Weights of a small GPT-style language model, trained from scratch on English Wikipedia.
Size: 4 heads of 32, 6.45M parameters.
Architecture: LayerNorm before each block, no position embeddings, ALiBi.
Training: a variant of Adam for these matrices, 204M tokens.
MLP neurons of a small language model. Each row is named by its layer, matrix (up: input weights; down: output weights) and neuron, and shows model dimensions 144-207. Each number is 200 + 30 x the weight over its row's rms, rounded and kept within 0 to 999.
Before each neuron's rows, "fires after" lists the tokens most often just before its 100 highest values on Wikipedia text that the model never trained on.

fires after: " p", " c", " f", " n", "^{", "p"
L3.up704,154,218,160,202,201,268,193,143,191,250,215,195,191,209,230,197,204,178,198,218,180,166,219,208,202,170,153,225,181,215,235,224,242,166,159,216,172,149,226,212,218,165,199,189,241,151,209,248,209,208,189,217,210,148,180,252,188,173,250,123,199,156,137,237
L3.down704,199,160,245,237,205,205,225,236,167,176,224,235,144,159,198,146,188,185,191,238,217,190,167,160,155,203,263,211,216,275,198,189,182,210,183,176,241,157,208,199,213,196,221,206,161,199,255,169,237,231,176,169,186,185,187,225,210,213,210,254,261,175,263,157

fires after: " K", "J", "h", " k", "W"
L3.up934,219,172,223,191,209,244,149,164,157,227,268,183,210,179,229,163,155,214,215,188,226,261,126,194,125,221,208,167,256,208,196,196,232,162,158,230,226,221,263,213,184,212,204,231,196,194,195,218,228,212,164,224,174,197,157,205,227,241,146,219,191,200,158,220
L3.down934,210,197,238,166,216,222,208,191,169,262,231,161,196,208,236,183,173,176,204,186,192,198,141,267,157,227,227,214,226,195,247,183,198,190,192,187,240,158,211,138,210,205,216,209,177,195,216,149,200,176,169,178,185,215,244,209,228,223,212,255,245,204,251,158

fires after: " Mon", "in", "on", "enn", "man"
L3.up989,234,243,206,172,208,191,176,237,237,201,168,181,259,202,260,165,211,225,209,202,205,260,171,178,136,219,248,182,168,194,195,251,195,120,230,190,226,244,181,264,180,208,154,266,254,139,138,253,202,186,196,210,169,177,167,224,176,181,159,246,177,256,133,190
L3.down989,221,196,202,254,158,222,209,143,182,237,226,225,204,231,211,217,147,208,193,220,194,150,239,191,185,129,181,154,164,182,212,175,184,195,203,175,237,171,162,186,167,203,215,189,188,211,229,107,187,197,168,158,249,194,172,235,199,174,171,169,160,225,221,238

fires after: "k", "sk", "j", "b", "a", "h"
L3.up169,131,190,193,162,217,263,121,233,173,224,210,189,218,200,183,186,212,200,236,213,230,198,138,187,188,265,182,253,244,209,200,230,212,104,195,238,216,227,222,212,199,197,168,201,226,136,185,266,236,232,187,238,198,197,190,162,165,222,186,202,210,159,135,184
L3.down169,188,214,224,202,191,208,217,165,187,206,214,210,188,201,200,215,223,138,159,207,182,206,208,183,155,243,210,215,155,157,204,217,218,222,183,209,190,189,217,221,222,195,262,167,147,258,217,210,186,218,223,224,214,195,176,232,181,228,213,229,202,174,173,189

fires after: " |", "r", " gr", " H", " fl", "l"
L3.up386,167,216,138,221,202,189,206,176,185,185,261,192,180,225,215,208,226,237,183,168,200,241,206,167,151,148,184,187,229,231,174,168,228,130,189,204,206,261,213,195,195,187,193,192,247,224,184,199,198,232,235,145,209,185,238,227,176,237,200,228,163,215,135,190
L3.down386,239,237,219,217,208,234,164,153,233,237,170,252,203,205,200,237,169,181,168,183,151,197,218,153,185,160,184,138,212,227,156,244,180,195,193,187,228,140,161,215,174,205,220,194,188,190,240,201,234,210,152,197,181,197,153,225,228,173,177,200,195,195,257,174

fires after: "y", " |", ":", ";", "h", "a"
L3.up542,201,219,252,199,210,147,158,158,222,169,219,194,225,177,164,182,209,243,178,193,205,191,164,245,215,260,162,207,263,179,158,153,228,200,187,249,161,239,240,180,186,201,195,213,138,250,197,202,210,240,220,170,176,225,234,200,211,256,193,169,247,188,189,178
L3.down542,252,166,235,200,148,167,213,173,185,196,251,207,192,191,169,230,189,182,157,264,219,195,188,208,284,167,203,210,172,147,222,125,167,226,208,224,169,163,194,214,231,188,256,172,188,183,229,102,182,183,172,128,206,226,233,233,222,198,177,180,175,225,183,188

fires after: " |", ";", "ing", "|---|", "r", "t"
L3.up579,201,236,169,145,222,182,211,135,155,196,186,137,229,239,188,122,238,218,167,237,214,198,218,245,168,186,197,181,204,248,180,258,177,182,167,225,202,247,189,218,201,177,191,229,164,206,163,201,166,207,197,184,166,209,189,165,191,226,239,219,199,199,147,176
L3.down579,212,216,193,231,172,226,216,151,219,228,218,206,186,209,209,223,177,222,183,244,211,235,214,167,147,190,204,192,155,199,194,151,208,191,268,191,194,209,173,180,217,158,189,218,172,222,154,135,191,196,199,161,213,221,194,227,246,174,200,205,227,221,187,169

fires after: "-", "en", " House", " re"
L3.up111,208,179,222,223,214,198,192,215,188,210,149,174,180,148,197,212,234,145,205,225,172,194,206,211,198,283,151,226,217,155,145,195,234,208,227,203,160,211,244,186,215,203,191,260,236,230,183,168,204,235,228,240,169,184,114,183,226,210,208,206,250,249,221,171
L3.down111,187,175,161,180,214,237,171,226,192,211,228,249,223,204,180,167,234,216,198,209,159,177,160,168,209,217,206,214,211,217,195,234,247,199,205,268,219,213,233,129,168,173,139,180,204,216,265,222,194,242,225,185,169,195,239,219,218,176,235,208,192,224,244,212

fires after: " n", "20", "200", " p", "9", "ri"
L3.up196,172,233,242,203,247,238,195,165,200,197,213,218,177,172,199,190,190,214,183,226,255,224,224,194,221,197,189,227,196,152,195,203,266,176,208,172,198,189,205,214,213,206,188,221,233,165,224,200,202,202,248,175,178,207,208,200,212,180,199,138,143,159,165,187
L3.down196,165,188,214,183,183,149,216,177,185,162,213,195,110,195,245,215,207,206,181,169,171,265,205,205,229,181,230,217,167,159,189,177,211,207,221,159,214,149,201,203,181,180,191,202,231,161,189,208,181,151,220,181,168,181,250,157,175,248,209,192,275,206,212,265

fires after: " ", " O", " o", " la", "a", ","
L3.up942,203,177,194,274,204,182,201,186,180,204,157,170,200,142,209,170,232,158,207,238,201,196,217,137,202,174,262,234,214,180,181,232,240,237,186,231,178,279,173,176,164,225,220,202,167,211,195,229,189,204,196,216,156,208,197,191,131,218,200,156,242,252,204,218
L3.down942,201,159,209,185,161,178,188,159,186,227,195,215,257,196,188,226,167,140,218,279,245,199,244,192,227,165,185,169,231,200,205,187,204,153,200,176,198,135,185,184,212,220,216,184,180,149,232,104,195,182,183,202,250,193,179,219,251,145,181,172,218,219,219,226

fires after: " O", "o", " o", "ou", "O", " de"
L3.up1008,179,207,204,237,252,182,183,199,157,215,217,212,187,203,209,224,257,210,187,217,227,170,173,183,197,194,229,228,242,140,171,179,209,216,261,180,201,279,194,149,176,136,153,219,187,184,204,176,228,210,158,156,141,211,212,197,205,167,223,203,263,210,208,184
L3.down1008,156,180,236,214,164,180,240,238,192,215,162,200,160,282,190,248,177,196,220,174,207,202,229,181,179,196,217,197,198,188,189,192,195,194,240,123,185,191,180,145,203,202,213,198,182,225,221,172,222,175,233,219,236,197,237,171,196,136,182,187,254,230,191,192

fires after: "e", " g", " go", " le", " Pe", "o"
L3.up5,132,258,175,195,229,200,205,156,101,199,227,189,182,222,250,172,216,182,207,194,180,186,180,157,201,233,278,211,205,158,230,221,206,200,143,174,225,214,211,219,159,195,216,220,225,206,199,225,192,257,212,175,167,177,145,204,180,198,259,211,208,162,174,183
L3.down5,222,202,207,163,177,168,193,222,212,146,177,252,247,147,191,219,164,206,230,204,153,158,247,253,196,246,154,176,230,191,211,240,204,181,194,249,194,211,127,215,228,205,236,203,177,230,224,211,149,188,213,222,268,179,229,221,247,164,217,222,205,221,202,244

fires after: "n", "if", "in"
L3.up490,214,154,190,192,265,235,173,132,228,225,253,144,224,188,194,107,200,207,169,186,183,235,126,252,182,195,215,220,150,226,210,210,186,145,180,221,161,232,203,223,191,172,172,211,210,240,182,162,202,174,181,216,177,172,205,210,206,244,179,177,252,216,129,216
L3.down490,208,199,255,194,172,198,170,169,201,194,197,193,205,242,166,219,163,209,189,228,207,236,198,152,227,213,200,175,197,158,270,195,192,159,252,205,249,178,204,162,162,220,242,193,190,195,213,144,211,145,184,216,194,182,226,257,222,152,154,192,161,188,242,169

fires after: " D", " R", " re", " c", " Re", "o"
L3.up252,238,157,256,153,234,215,181,184,175,278,203,172,147,175,231,176,214,159,181,225,219,222,240,208,197,207,243,179,246,168,164,235,208,155,219,233,191,160,236,232,197,237,200,217,166,208,210,236,206,211,172,167,207,186,169,217,206,181,167,208,169,199,161,195
L3.down252,161,253,134,260,174,215,208,183,217,239,279,184,207,211,173,211,227,201,205,216,172,267,208,232,175,233,235,145,223,241,214,155,240,183,167,173,187,207,185,191,169,198,225,187,231,178,248,225,163,222,168,200,209,214,277,154,238,193,232,171,231,166,201,201

fires after: " D", " comp", " R", " d", " Ch", " ch"
L3.up140,160,155,212,181,201,234,228,174,182,234,176,195,203,154,182,200,174,177,210,248,196,202,206,213,181,140,224,222,205,198,220,250,225,246,177,196,208,217,238,197,218,196,201,193,196,188,234,178,197,284,156,167,157,200,207,250,205,222,233,188,226,192,205,202
L3.down140,173,201,216,197,153,223,225,236,207,235,236,185,161,191,237,177,201,191,243,188,273,189,195,174,270,249,187,210,225,223,220,193,210,192,151,233,196,225,246,227,152,213,183,245,241,180,221,208,191,199,203,150,221,199,204,175,185,140,191,189,213,133,210,137

fires after: ")", " the", " c", " Reg", "le"
L6.up172,187,239,177,238,177,230,220,222,179,202,216,148,163,188,229,176,195,141,251,193,182,181,250,192,200,176,180,203,192,191,244,201,202,184,201,187,192,200,190,183,228,197,182,211,227,184,223,252,238,212,168,157,158,197,240,153,177,233,194,259,209,167,200,188
L6.down172,236,227,171,213,245,163,219,204,163,180,202,237,197,168,163,184,201,172,135,205,170,225,204,259,219,165,225,198,236,195,216,219,217,252,223,175,176,238,220,217,233,208,196,162,177,179,208,226,202,245,205,247,188,181,138,234,205,194,192,151,180,185,184,207

fires after: " tra", " s", "e", ".", " e", "r"
L3.up623,216,208,178,133,223,190,135,252,162,179,246,183,223,246,201,215,184,209,202,243,183,173,174,155,185,189,170,222,189,143,199,269,184,166,194,204,222,255,230,256,155,198,233,203,178,197,201,234,181,220,251,236,158,147,125,192,214,176,193,193,183,203,162,208
L3.down623,231,247,231,204,175,232,167,203,171,202,160,204,208,146,206,219,191,209,167,194,146,214,195,267,226,185,177,188,199,224,201,183,155,229,172,165,231,213,183,215,243,213,204,232,175,121,200,171,198,209,122,158,206,226,255,223,197,240,196,163,156,207,226,261

fires after: "k", " k", "ang", "os", "ik"
L3.up666,194,249,148,207,239,245,188,158,165,185,214,172,214,229,204,186,178,206,214,205,190,215,137,183,178,284,239,227,204,215,203,207,190,194,228,211,197,201,198,223,225,146,141,242,208,195,182,236,152,169,158,157,152,177,222,218,237,222,216,221,207,182,171,220
L3.down666,219,177,220,198,244,217,148,176,200,214,248,188,176,240,150,261,185,224,184,262,196,151,232,126,216,178,168,158,140,200,227,143,204,144,247,188,222,179,201,189,168,235,205,189,175,231,210,185,195,172,198,263,223,174,205,215,192,153,277,187,173,184,191,183

fires after: "e", "le", " he"
L3.up287,169,235,175,174,198,210,215,184,132,221,164,204,198,187,163,231,229,218,276,236,169,206,180,152,197,227,270,178,193,144,212,197,179,215,146,168,199,256,231,226,230,205,197,223,209,172,198,186,179,256,198,188,180,168,213,224,171,212,220,178,221,181,218,176
L3.down287,206,236,181,194,197,188,243,215,220,175,189,172,196,190,189,232,167,216,177,237,220,201,211,224,220,205,193,197,185,184,182,243,198,246,186,208,117,172,234,228,174,206,225,171,225,206,226,181,220,218,151,211,245,203,197,181,229,233,190,188,168,220,227,207

fires after: " s", " under", "-", " gr", " g", " re"
L3.up985,249,218,204,211,203,223,159,207,204,196,160,225,230,248,154,225,231,189,203,226,174,176,175,216,164,301,174,218,213,156,157,177,212,145,178,230,186,213,241,244,199,174,149,213,178,171,202,209,253,242,184,182,207,163,173,205,255,136,243,189,247,205,195,173
L3.down985,209,243,195,178,183,213,245,232,190,193,158,174,174,252,225,206,186,220,191,169,180,253,221,240,245,173,181,211,180,166,194,174,270,223,193,174,177,219,196,220,189,197,147,211,193,232,215,209,178,223,205,217,194,185,249,188,202,210,153,155,164,216,207,157

fires after: " He", " he", " Gu", " Mo", " tra", " gu"
L3.up205,145,186,228,223,199,200,175,190,130,242,288,172,223,189,184,200,310,201,219,217,196,237,202,202,167,177,234,216,180,117,185,227,177,155,171,194,180,227,221,180,165,248,195,263,172,171,189,240,184,221,155,181,203,222,206,215,187,184,224,227,197,248,213,174
L3.down205,206,210,236,169,164,238,213,190,177,172,196,199,192,192,196,197,194,218,203,187,216,237,217,184,217,218,165,187,217,130,192,160,198,195,195,228,153,199,150,230,195,208,189,150,222,121,152,179,251,204,238,199,158,236,226,180,204,227,183,225,221,248,271,201